Weights of a small GPT-style language model, trained from scratch on English Wikipedia.
Size: 16 layers, width 640, 10 heads of 64, MLP 2560 tanh GELU, vocabulary 14143, 88.4M parameters.
Training: a variant of Muon for these matrices, 702M tokens, 5356 steps.
MLP neurons of a small language model. Each row is named by its layer, matrix (up: input weights) and neuron, and shows model dimensions 0-212. Each number is 128 + 24 x the weight over its row's rms, rounded and kept within 0 to 255. Numbers have three digits each.
A block is one neuron, or neurons of one layer that tend to fire together. After each block is what it responds to, as a language model described it from the Wikipedia text at the highest values.

L2.up862:089115116111116155112110119142134120108132172128087145144096137121133134166124135137115098100155132091121114135115108104114125108084146137082139125173131125040157097099162106112171128123138153107129117109082101100101151113143116101145137131144126122096126124099160168182146141070164121173152126150145126135148118130129096120149137152117148135135104121132151141133099124150161147096143174145153132096122159088080100150136160164115143163125112099164111160099150111181145145101149121135123154165130169143119129093085114190148110106079146166130139121143127119157196126178152150128124138075110160148154123124180165105119131136128135121107138147
Responds to: Sentence-opening prepositions/adverbs. First word of a new sentence or paragraph that opens an introductory phrase, such as In, On, By, Upon, or split-word continuations (Ar-ound, L-ater).

L2.up294:185125096136085097128113121068114117082127095139099136157133122144116104127111116133157144117125183135126107157133139153128085101108146088143117136085163145124124184101130100146092096118111133125119123147145086132114153119112135109151105119121129137128117135166133156132120163141145112143124084099162093080115134148135181135119136145117110136091146115124109110125099145127111174129149133116175107091114122155112121148105120107079121167122141133096160128116151170122164175101135107124098146118089142115136132155115105105111124123176156144110158135145098111114164131171105163179086133111116149097109153128108112110137151119152146145146101130
Responds to: Statistical table number tokens. Digits, decimal points and labels inside number-heavy Wikipedia tables and infoboxes: census, climate, election results, e.g. 1810, °C (°F), voters.

L11.up757:140147155115138156124110117131081162167094113090184106125124123129103145133095079101090107131139144160081142139092089128083142100098134186135142159089104105098141112161127166179109113080108142120155120102105136121148142122142169118124122103152128132168155118106126141143134143156157125116145111155148105158143117142164170156113151135109126165109145110096119144119136121131153111084133129100137096150132166136081158131142179080137144108143142115136149093146148092132101106156151140112095134145116134113127112110156121162112131108118078180105120109143127146139111117132102095180115126104123134102134081162139141110155092145162142136131118114
L11.up1624:166129083082091140142129089136137092129101141113120125108157117139144125154126099111126145142144144133118115108126118141146104126111113134124164161060130121126130118103161136149151161118107162122125117123110192157137116153117156129106113150164136157129117129134167137141111104119129127159084161137157116083159126143133126130130120052133114134135173144171081130112143144163139117159119168158126101151109110089123083167146174110122129153114137140138159076159144153110105137124143101125149102125150121132138147082163115113185129133117159180071126120155166089143145155064154161138164119108099074139151125150102089164079136136136135134158129119
L11.up1975:087149176163132102114078080109143162141133112137152116169118121109144112135172146149097137141119152128125082113138125112159137122093128118132178129122138133127130110129147144146115116162122155129138106136109185145155125079150069127144090112112122174167129102070119134110142135104145188129109147128134167141118115168113111136158078144136094139131142128146140162146075096153142150157113120130106130124169106169133107130116113127131141142104116108120149104121169137111149115124136116110127121135115119141126138155121111119176148107124193175182116096130093114139119101121119187095098126142093138132112124129127152140099141108105148137086144163
L11.up2104:154118079153100142186138118129109154119128133093140079135115129158099143144126154118131131122097174108086134138094125158111128124110117131118139125109130107151123107144129194139130130113157137107151144117117117146156120142133123154110078131157095095148144127124099156105145129139146139103131125133148129113141132181127143108127195133147156143127139130149118094106120160100148125110104119143121066138120123158125120128136187107162143126108187150125125101110158161136134154115153140122151093171153144121153158084136102115104106098137162112145153105115154110118115127112154121142156136108160140160136101131121144131128153115147122081125190128
Responds to: Musician-role slot in credits. Separators and first pieces of instrument or role names after a musician's name in personnel lists, such as – trumpet, : bass, r(hythm).

L5.up500:125120095138110103169129133175140146081156117112132126083178126130151133151170131105142155118125106122166093097168125134150091119127121127166156114115116106137103148139158133137106150080092084144154134118149093096150157133123136152084115106124146099135126153144141117108128143168087166134088144129094123105137135113138103148162138116143091102160123125109126140136130153112130170151093124120083119146155117154132138159067102086134119143125090105121122151089111078156133121118146168158160145111145128125102163119138083076071132120158160146123142159129140173141130104140114097145164124146128126134143155093153118147156136129107096096163123151
L5.up676:125083145166124153121114196134103164117171121130147130073144128159138105167136156085133131154138124126151123119178125091131135097128098114162184110149066131151171159145155108143134148098102100132150135149103119103117120137142108117122144091159142132130106109141124146067112158118094150096100078155113088122103123118160157104140113115127108121137083114151100164159155126129083084134130143100162112109105142141130153122111135158155088156127121111092137092115134076131108158116165145198155120125114143174105206104133082115128163081120119093100090166104112165159133084114150109155199142170092154131151154099106079128154166097113144124113144128
L5.up1539:098176154117120130119132135103130137123108104113137125105109116103105150115131127089154131143148135091096150147167133154186105154130129126143143099086181138169101112131119120119126136169122089114128141125152092133142134131170111120137113105132073146146170143139090115141134130148154108165164136137105109138141105143114145108055151166138117121085150101117110152089148173154137146173107128086087079143139095108111120159122125153125141137105123162127094094120107135140105114142144094141117137099153169119122114183154121120116146172165127127099147150130139138124133150181129124111163131143127140171144147138105120115120172119137121095160125130
L5.up2054:106083083145147109139129138133189158127096133144118139172157168145147127141121122119163104094131118103153151177135111164123128131110120153113114119111121131141115174155149144118149164149095121164166130137113090081126132171122130121130115117155157131161114123135128110138132147127143077156110168113134142100146105139154147167118150155123139119126140084153114145149125113102156107137151170153146095123106131137142128145097141125109080152145131112125128097138105144081173132120140106164147090120142101146123120161134113126090139137161130123118119113165142159079112127142101119100159155137116137159156095114157188132127158151119162145148164114
Responds to: Verb after subject name. Fires on the first token of the main verb right after a sentence's subject, usually a surname or he/she in biographies (ventured, made, turned).

L5.up914:107125135111088171132110148142148121123131129151126151115165147081115090150102131121135115148123119106111148128151135083162120123105089122100133122158088111151119129169129127136137124094074134137097127165140120093139142092104072053147144125150115107161100115104119149073123127183109128094096129128161101102161102145150122113136116170140052112148100105094127149101087114136113130129144099138110106109082155153168160099152100154103116127201105157094110158146092132143085098135125139164124153100111142128122117106140116163135110101145115083137114093154110110111142161136148159093143160141145133131143086182135137149138158126135131082100147078
L5.up1172:121154164145144134157124161143142142152153113116143120162152113140136127166162149148121117140143147075095146128133122101193106110133116113128149106157130141113124130123125170151157148108105135162160134121159134112116078155114104120173095140144176115113130126108155147098155098097118168128148127158138143147116135074134130100103100144105111128125126097135128089139098118080110117132157143193149161135081137084123109162118081144063099105144059121159088131112165136145138150175147100101177156110126140137129113115133098121114108102077143106087117121159113143110111122123150134146125154157129131114155133122123141121137120089134111175073145099
L5.up2293:139130139153133131136163169113109131116123129153158146131143120106099139113103110132118137145171125085121155129161107141141118114149126097115132126153141103111122107134098130145104128116123146141100119140097123103168111107140095148151189110127087130112098104132082161125117092120201163107147095126101163129132126154142167136100103107133103137142115148128157110114115112125154105089211159133132129124145162155110121141163126114156130134100134110147147153138177091134143178111164157104126181153113131108149123135155157128122117144121123120154157161107164097129159163128176125143148118100125178146130125113163093087128164128074096135113116104
L5.up2442:165146156117152128134118116165172095119143138154121137091152111117140161146120096157146184144112120091152142103175083138118152123136184132123135095148125135142101143134129132112119139147132129114142133188148143186152185127164119106132129157112121109161103112148118105142079145109122117163134135179171145098162099109143151132131126115112138104097145116126095163161118105142125119122146097120093162124140130109102112115157106134160101149107111157121152137125146098130142152165103160168165097141125099136104137154075155111130136127160137136144085144123137117169131108135140146130167095089141094108154137108137119148124156155151131075093121194
Responds to: Temporal phrase openers. Tokens that open an adverbial or time phrase, often sentence-initially and just before a date or number, e.g. Since 2009, As of January, By 2021, exactly; also word-piece tails of such adverbs (Pract-ically, Log-ically).

L11.up601:125089105115121135168113152131128126074112147172119125155128066075112161107128135112102082134123102122105083122080123110120127150136118133113127121153143110158131126067109123152098150101128123107117131128167126125108142158176150120170103115148116119169141110156150124141108140151145138125120121151107118081099123125117121162116125121109116123146160121156144102110119126088111129147126148108109153167106089121084152094070164122134089107138113078135071086122126104125103052159122089131107142129137174135108129129141079130113127122117187122098180109141149106137186134158134091118116120136123172145107128183135136130117146122115107141164129125
L11.up669:117139117138118106167144079143136163088115118109124093147133114094107112150156129111140117122104091141099113096139134142145139146131145114137169086112129158093129087136116109138075154145133135121116165158140124129100148143134134162082138133115144147148081179129111167139119116077139104111131137122125104108083158133112133122088107122102109131167124173119094117098132113099148103145163122150116118105121118129163103135123148141107106103119118146131122103109086111136141109154167133183139141120147097172131137138167092121087103071122144106132111113178154108158186121129158111107126116094133142140156132155148111137146141093167157117147127099
L11.up1145:169108149111143091148108123137098098129140138126114178184133148148114176105081129065101105162111139122161106132146103085137151103110163115129111158115167144116114085117113118154119129124087126140118180120157133131083139154149195137175076110132110130110116134139167126138122159155111130096183124096103098102116155158103131112121124138110112127104136159137120109109122116138174141123090161111165135138165116183092109131089147137179109178134117110145124171129141113126142147135114163123132161131098107176097127125161184104130151159122136134131178106127116157122118116159157100137135144142084143134156120133144148141100120097131154134156121099
L11.up1443:096145161116139150178124137125144130096142144113109133080089130140128096118120189081115101127131121122116116160162096134142149177087168096157113159134142080140134093137122099097121149148120135101153143076126140090123071152133110104138125149110126142109110072085115126128125181126098075116123104126162117147176096124130085155151131122145131125100123114144176106086158093108137100127143096109121117168138121124150096124130090118124114149176167115111132130092129127123161140156135118118165115117164118109075118089143094160117174104145130133134157152154109108107115154103145145119118134136109122128115154115132159128095127104104161156124093151
Responds to: Clause-linking function words. Auxiliaries and connectives that open a new clause or predicate after a subject, such as was, were, to be, can be, being, or, and, where.

L2.up1727:128125101117106079125133123128175088138188119149135156126106146076121135145161125070119145132121120111134116122168119140118116157138161131172143118152190155084139153118149123161117104167138117156097141134115096120148129175122117145113139100114112141128094144112120092104129148137133102127120071110114123132100096122123127139135084148106143121144101136139118124106131116153134152131070105094134113114099139141122142111122143117172116155122122135114154120159077107104126094149139149136153120155143144145121164156171123123142134092115165149124126098134118151139137161143125113161160115089121165108148125113128085164110143153144102136140131122
Responds to: List item starts. First token or word fragment opening a new item after a comma, pipe or line break in credits, tables and headings, e.g. "un", "arrang", "As".

L5.up100:171108107126118177141170096117069140148094131136124129153116148099118141125100118115143174114103128101096067131126130167172141151137137133127147139115126101161144138166119117137115112147125095139097120124135093128137128114132097135078129098146115121128151144126103118151118163120109117085174082133156127111142170138123151117167119153124101113131081123126111156142113163112126144153124137171126103129120154127091058169140138129104155148146112127165100151154130126139172070117131121140138184130120149071133129116150142127175140143102149149107096173123135110111160180127160128173101124095117141095144109115121171097115160116145131126144138107
L5.up181:114152103079178148112128161124147102132131100139117114147191131093130148146163084173148101119161104128125161107152087140110087143146126134109121109126134146140117117110109155103145107102146155123120140082124116121089154162139112112136119136167116102131129168140155095132139134142116161133132092106197115099143126135111105161114125126100107138141174127094124156127124162173137125079122131128165111187124134156129102108142145140086126116117137158132153155119169103143147147164136166138113125112132172111100197121143133127135113105087112104106108142129139131077133100141134149136112159116100137078123119167131143149149135149128165148175138144
L5.up512:162127150117142143141121122086168131119142129079145074120115095120122123152143110150151087116134132175139111187157117105112153130148122167130121140124147136104116170160098119118097103134164132080125139126161175094161127134104154160114110129087171125135114165094163110140124126129113106087126114118144108087076125121124129113132105105099137098117110134110102101111102134145103174121087139143129132142110090137150166143102097137112098128095053094149116132142131162144108156133098128147160129124122133129139066096164155128144114118143125144132119101130118088111073114157084121111151149176144117166132127106086119155147115116139114131138135158
L5.up1968:132160162147125134167193161127135124131119137148146105142149118107077106114134080155134145093149090129147078155154145128162136113121149119166164164131123090102112092111114103112168121137133153140147088152166136124108137125143067115107124140142128160121139134110142131120165154121107145109136084126125112098092140152118123155176127125128136165130186111102157131093150099092160117120107145167125107140141102102132114130149119153118208085079144157153092131141139153106162155090140160129084084100112122177105152115122143091117134135167152148142138124153165162082166171118135156147152156103106123111135137115149145130122143131177122149097100104
Responds to: Table numbers and word pieces. Digits and decimal points inside numbers in statistics tables, e.g. 87 in "(87.4)" or "." in "50.4", plus middle pieces of rare or foreign words like "Rykwert" and "Guangzhou".

L5.up372:128127144109126114102125134138128167123140149152146133107131142095136155132138177146099144168112139143164135116154135085090144130108146083132090173135101080143178092096118133129105154123173111128153137146106140140108166126101148139104115113118125128100098123149126152123126157141171097166097167161085153137122141131122124116113143145147109147121168131130138082152077117100126145130109129154152094097111125106155091162127086130102069133128143109126135141107149104193088127118140140142082149108120140090125119125116136171168135106136111159113146077130092115137127141154130103127118109154136112140128126138117112128141127120090094148147135133
L5.up705:120132143128120166145108118119117158164133091121125145124116154102144104162155136131118109132114091136126147129131116129146122156125115107157177164176083105102143130114163098148105113163105135122149111151119126157136148106134140107140182107151132107088122118181126113145121111149115119157132163114108092133166106107124141129107152132155097154119117133104109117123123143116114104143166141146174101100103138091141098096164160177109094107114107124073101112133152112123104139115122128140075073128116150079196159144093111122114150108149140155116117149103166119117116142123140144148129143123123143157136132066144162093132145103144085114140156117
L5.up1426:114105114087133150135120150136166128151138173172098100099139134121093126158119121129149108194112153105104137121099125169110133123118140114089105170178144119099188138139101159094111134153089136101111142165154123093129148092104143127145120133150117168142089094119093149159131174159128125123147125165115069142117121119150117108095146173147153146158140097108151124130131105109146169115167109166110090159100140159128155152106128103173074111091190171203161134147111133152172145115157107144090082135102112119074127116121173129143135149141126109099144057132082131123101139134122111157130062131150120140127140123094101102110136109095159121129118106
L5.up2252:144154202076121132165069117114159129124132113129113144149084090084164135075142123152124114130123091085100149135165102118128128133118137138105096132141110100175117101115104104123075136146135123153162116167131117107143137179128126140147112154092103137123116137124108158125124136083093144144164158127117140142096152127114100120126114152177103121187140110159118119160120156090110145160173144169135104117096128129156122149133083149110150151093143073158096123106133137141127107076140133128121161133152101154124175141122128104110121102116138126164162167101111096155155139147151082124119084159142113121173115122130137122099142118126116137147130122
Responds to: Clause-linking conjunctions. Conjunctions and relative words joining a new clause or phrase mid-sentence, mostly after a completed word, such as ", but", "or", "which", "where", "and that".

L2.up565:125107141170124159133052157163164150075134174144133098168119103147131173129118123147150139146149137104068144118129115109092149108146089122164137132099142115112146128122132131151164187149144144091143144134139124144106132109092115132111085133156089132081117117121107120115117091093131130146147132161130106165142157148143077104107103123130145169162137105167111072127077157123136141159133166191129121103108089128136147140087127144127135103122137112151119169129126145149120110143140120133132100109155093141126124115134164152137118134112146135155145103109148101161121132101117132169175111088138124173160139175147191162121097146115113141131118113
Responds to: Clause-linking conjunctions. Conjunctions that start the second part of a sentence, strongest on correlative "but" (not only…but, neither…but), also or, and, while, that.

L5.up1991:124097123136170099118160131113169132161134145128138108132112159139150143131105127143132105152093134088083120142117119120121107132109139120087100141109142153158122155158107162129115109129115148079122111100130111071122139141161117155122144126201182123172149090153110101149103157122101169119116111139113136104165106113120182165151101156149131105123161065163135135110137113117148152099126136147100101105159129106126152105153134093113132142122095133131158144142159131118128129104133088101072122105097135115149171141100122161117133102099096133094090108097136132105118122137114151087115106144120152156126163113135124130136137148122105142151112149
L5.up2144:127117135164136150142175106118131127154097138112138154178118112126111138161127111108155166163139109115139113138082138164104120104096180125164088152103120088114114090153143140164132151152113152132124120149101111119143138145151129145121119123126126131079123111158113144123140134109166104106136097118143147119100148126102131149165116130178159154114093103102167146132064161174138085127142178144173140088105100093147164126115099139116129115123146149129103106145132129133092145136141113078174105132122098185092099126145149106160160127082138127125121113086140140151113098100140162131168109127150111143116094128149153091145127165154119119152130107
L5.up2278:129150125159112089126122158112162142168104089166144131151097110111113137158129150079101154120147069147113131147135112122122120098117194082150148160104132112100191140141163147142128097107180161103141126094106111117110093137142117123132155136202080159101132101110144151151099132108154110171135132130112159082151088099120135134103141115110107125118100129133134156149126137091125096140112140152149127091126173121124111113149093114110114105131179133139145105164073064137126121142144129124132113111145110170138137141109124143134097165178152083121133116148117142126150119157148073157143140161159118148110122106149172136099143090106148133157133101
L5.up2485:147132154132150137163106148144143137159147077113134131106118129129110174105108104081072138157147157120168149150148130128111083114122148106149138146090113126111126081162136119154090143104106120118136109177067140132137148118152159135115118102159121123098144132119124140122117113155127132169114124148123134107114137148126130121121104126129161143121145098129156151151118176175150107116096186152133128130145144080136116200116155071129139115128131136115127136113119126107092152110165088112165201116139121120107139146125151135169087159142115163129156155089124140116140138122114150133106142141162116162091125186177118157127151167081128121119123140
Responds to: Album personnel instrument credits. Instrument or role words right after a dash or comma in music personnel lists, such as guitars, Bass, drums; weaker on date commas and months.

L11.up143:158162138143113097113124137148157132167135156141114133057142122166150135147135109124160147128090121089120097101134109141144126106121091189150154101109129124126157110130157130146111116108114164118083109131141084084121120121165126106080082136146142137108109167114104106091125099137118096083112122100130090121119154173106115098162162160096135106172117134108181122143123159149167130137131166141104141089147108152121106126182120104131120146080135105168126134127139084122143108124178148155063162105140155115126186121137129122108170121139099155110109114127130140131105136162134129125105143130122135139138111142157093142108166115121110120129091136
L11.up145:113126157132125158155100103137086112112179134121115147116159118140145119088155137131167133123090127132149104116119105171141136081112105162114170078102152103134142094142146132123111143107124128111150096132131139148138133164141145077079126091091140128113133077117097133151113126118142162127097154145145118096124143105110107165139141183163123141165113143191109144177064124141167159143141127104099102156103136146118138139126115088122114147112116129096168144139145137124164112112158154160132123108108126143092139137100152086152119159175115130072126140109109159065116097100123110094140169146090127156124111121136119152137096126119091148157137127
L11.up1341:144106116134123083192111160123114111139103110156145126143097143103162101151149166170100121142095129151093104106076134116142113117176134115110167121124146155111093075159120101115158149100110166131136121121135134153124120164111125104113141150092111179131130106180090173098159146115121102119152123153137132183125115127133071130090123112177102100130113131112144159167106100154140133083147122133096166161114135133148107131150098127171117153122146133079143166119145109112149126142183167125112178141132129131097172128113108079152146134161163147132081114148131117094145084103128118145062112159082120117144117153153150096086106166161083137120098140
L11.up1767:152131123140107100163160172144169117127127126127160139135087117104127126134162104122082141138064190137134128129097173092145151131106141091141131105068139196094100123163112110094142146156156149119122144104101140147140118126149131140126136106103143155111112123141132108162151119155103120127169141096150089125169137073115161123153089154134121148161082120165126153069126110153119185129095147141134142149161157117126150122160128093139154163138069158152135128110152147096136130161153136118122163130147178102104128122151110096137125122155129165127132141169118119132112119141126147166100127149071147126150168112126151133156102108189130124166153121
Responds to: Split finite verb stems. The opening stem of a finite verb just after its subject or "which", with the -s/-es/-ed ending still to come: den(ies), cre(ates), answ(ered); weakly, track-list numbers.

L5.up234:114150147128124155151115151116105110102139138159134152116147115119158130115133142106133140153178140100164135119168139091148086126112090134148137122135102138109189100151110167130115125126130143128157108139096080109160127158138136126083110140106166111115132110152125104093188174078103134160169151118131142112144172146098114141127109113122130109163117117085117123110130163145092147145128096173084166171125164109099120144128099155161130146158123124107105152154160089147127134122135151154092106104086133105096128104103131138174134143110111109106126121126134130129119108134130124119093138162100137112119081099104130118160114129098132148141136145
L5.up1760:158129138146129116113130122153129127121149124127145165084178132103111114126132114109120143118092113123092154134090114124143091098109081103165149092085078146154119142125141090116114094092123120152157123104180119093106130134147142112096112132159123120109094167182161142089147093121084145111117118147136154134119150105146153120058144110124106140133089162117133139110117126165160140144136110127140151121102155169123098167093127093173146114125117097134131104119142116102151107118161126116100181101152132159107130141174138115152158132145141146140128166110148118105141122109135118097128117137139128184175145142125105136133124139107115091184123146
L5.up1868:155154107162148138170091099132168128093155136115163119121159094102135142140111109165099154109088142126156108120132149122107090139162102137162143123086130124146095088093166077114100087129118154121130142149152096086153142113155127099129091107140130122123110120117110138105123126153133112107083160149115123130110142156087154117108123134134114146152108122141158144119126152120131166136148114112129138164128104166086105078160128136161095122142120110115107130140175122083118152136178118141159081156139107120108112116130133135123122138157082082126138155148166094114116135139151101157083088152104153140140080107142097111154115126106138106119085138
L5.up2280:143113119167104137130098110138164079115133146157090128133120144106163112126125124145175112145118174083103105095131093118110141134094103123125171155128145111144115128156143118088127064121110150128102109090121147086145090123136119108074122147097154135161120090134095100152149147116121134108140124124089172144138155119106136133146139114150133158143161101142120150135144146103123158102147143159099153133183124144153126146141145112153134142106121165155137093136130084145146107163144152126127113114146109145086156129098121097123105114125164167144130094129134125115131111158167132161097161132163118165166120095143147137135123086143130103149134115
Responds to: Verb stem after subject. Verb stems right after a subject noun phrase or comma, usually before an inflection split off as a suffix, e.g. lead(s), stem(s), mean(ing).

L2.up1557:108178137129114126174103109128130101144157164112166149131118122140136120141080124121142107141136116110119117123158091145164116085112144133157108153145138127113128100158124152171147084119098130087158128108118132130149116141117132110184108138170122092086157088139136142106156073141156068145136138106122122113147161073123103116113152154116183133135108136138076118152143154091140127162137132112179160133164122156122143145098147062164142127146146089129127107136146162137170152141115142151129118106103177158183065136143123141059138131101159102183120128145122118092145091111141110150123131176117140178165143152139149138142150085138127115125109121
Responds to: Verb stems mid-sentence. Verb or word-start pieces right after a noun phrase mid-sentence, such as demonstr, indic, coin, featured, shown, plus parenthetical in.

L11.up681:100067109137079106101108128152147125160104113097128121147144159143098080118144156123108130091127142137106125156151116126146170086098140139155144131164114082142136104102123110100115180116124119124118132096130124143140161140128152146095130126131158104099130150107106086112142136153102138143154131150106131164136117126127126132158107156111070150127106120131133149127114103154107107174118079170137121152132168140124124114147145073135126153077160111120123138113117076141097130140107162139142177089105135158120129059121112142108152163070115088133129106147166074092164075113127140159138139138126099160126100138106145123120156172176153062150081135
L11.up1075:147120124120108126134105076113131107130131101135121116107127093149109100158116131158136127172078152100101114107143113157104110137126118147100124095131112136099135158138147098175152147147123142101129121120148112154145138146127161141109116097099138121094122136129148097143107138168156115101103114132120136147117123127121097091107142142163116090159150070143119136089163144094116132095148130179095144129122150112116152098132117158134154144105178132127129118141093148133141108156118118167111114107140132108156072111076181120113080163175106097116160097098140113101122094127147149138131096095096119107112083106097161120109121143162131129173122144
L11.up2103:123105191115121113129123093105162139146112136147151116114170125085133155123135151139106187132091116133121135095176146130135106109101126115163144175105122129158151160124116089103107159141080156117132106141148184117156176146132107160078084133128126090119130136110119158102106130141159145119118141153149096156125120143129154128175097112119142106133099148075102115188161107119115154144119168124152097096098096124123121119075152123155151126085106134108141131084161157120130151103172105141113148123092116145098142150118175136093109132125139140127164154183182101153157117128120128123121150103135113164104127114062150125129115116145101117131163113
L11.up2304:102125094158123160141099128114156120134147145141165120177143141116154129119138109135117134114110096138121127115138146111149150128139129072129130158161105133109118139142150112155155135119155116110141138171155108148103106114124077180086155154148155172118149102142113075125095137097148140136129110136147091183077144106097106156126128117133136123149103145125086119057136143122130078134158142168136176149100119141135121172130143143106068153104132169115169104161096088104096109150133166129098125114136119140148135130121110130145166136127119107164109154088149112123143130141170110140149156113157125109109116143126091097115069155158123123155146132
Responds to: Decimal points in statistics. Decimal points inside numbers in tables and statistical lists, e.g. 13.7, 22.3%, 14.9, plus weaker mid-number pieces and table name fragments.

L11.up288:126119159138101103121100132084138111097122093112154142139125140134105125123103096120155119096122107096059117109122081133132121117116174126131108089159153123153085148099109115110169143090155109116166129128107155169107152118125089139103142138135120111110152120167120127135099123118140133095171112148149102158098150118149110136128153129115078104110164122141132118123155119141106119084104114153086119124133126117077117172144085090124088130141125148151134149128165149122173149109102165112117134137134141125095162150126132096093073155134124130103117129129100136121127123134105135149105161100086136128175108118137146133138119145121170132116102145
L11.up846:166135160128147134143135112097125144130146121087108149131149194183131153125139101097120119118125129133108166110119144116154168075108126135137152143143120093099117146117181149124131055090106141085147114143131153131119130083131122104151112141146132159132138111119138112095128166136127155151116117110097148083123155162128162099102139142085157134115130141101141117131126145130071104135122073132163142111108139159141110118159141130134136122145152131147082134125100137121140118151153144191158159108115101122142118117164133115159097129157142112085147168142108126117113111150154157105153129176112164128147115114121141103122150156115136142157115141
L11.up1207:103097157143177100122151141160114162137154087108140110154169141129089121098149095125122184159100111124132121114106165146085112111119117126169131144111134147119083141135127089155107110126136088115135145117138168114132140143131143141182136139105067121102137144119123109065140180091173145142140115111138146129138199183142140070132096106130136155085153067104156114107143104147118140130132110161141092097133130147131118187155095146144152122147121098140048103072077130139129115112089133165110143152114113142089131154124149086106133131215176105122113143092129110103153118124149163116141119142138126133112100139108132120177131134103156105088091131
L11.up1331:107092143161116104128127137157126094133145086108077131115120154118117146127104100133131165148083137108132151093126136157145166092125149087156125134161109121191141157156162156132110148126096094136104114134139108101168100131149110126165102110106174121106118138111137118114133106142144101139119118150128119173135138144110094135102137152135125112151129140148122127144145153074135115117191152168147141179132105123115099155148062096118143143150118151158130121126126109134120122157146137167142080164102120136100092129129122105110103124158150130109132185131140132118120105115149143170102128086159124135108173153126141123097123161129122099143075134
Responds to: Sentence-opening adverbial endings. The last token of a fronted introductory phrase right before its comma and main clause, e.g. In other words, However, In 2008, On November 6.

L2.up1168:111167116139116159157154141161173128101132106114171127102114163129113134158134112111134112122144119120113130091153144097139122093133067151128107133127149116090118156151123165109128165117077136152129154089085103125102133105118098115134096125114149134109134143134088122092116109153165118120153097103141117131109160105138094102135122147117128112102080136119129131126124156106134095137102105113112138142109171130091116148132126137141123159109151122155116138119139134170124110100154144156102172151131168143147151142123095132094122103125163107140094141089150162123113124163144137117099126111127104130131113127118115109173096162152125134120122131
Responds to: Clause's main verb onset. The first word piece of the main verb right after its subject or an adverb in narrative prose, such as post(ing), sw(itched), exerc(ised), hold(s).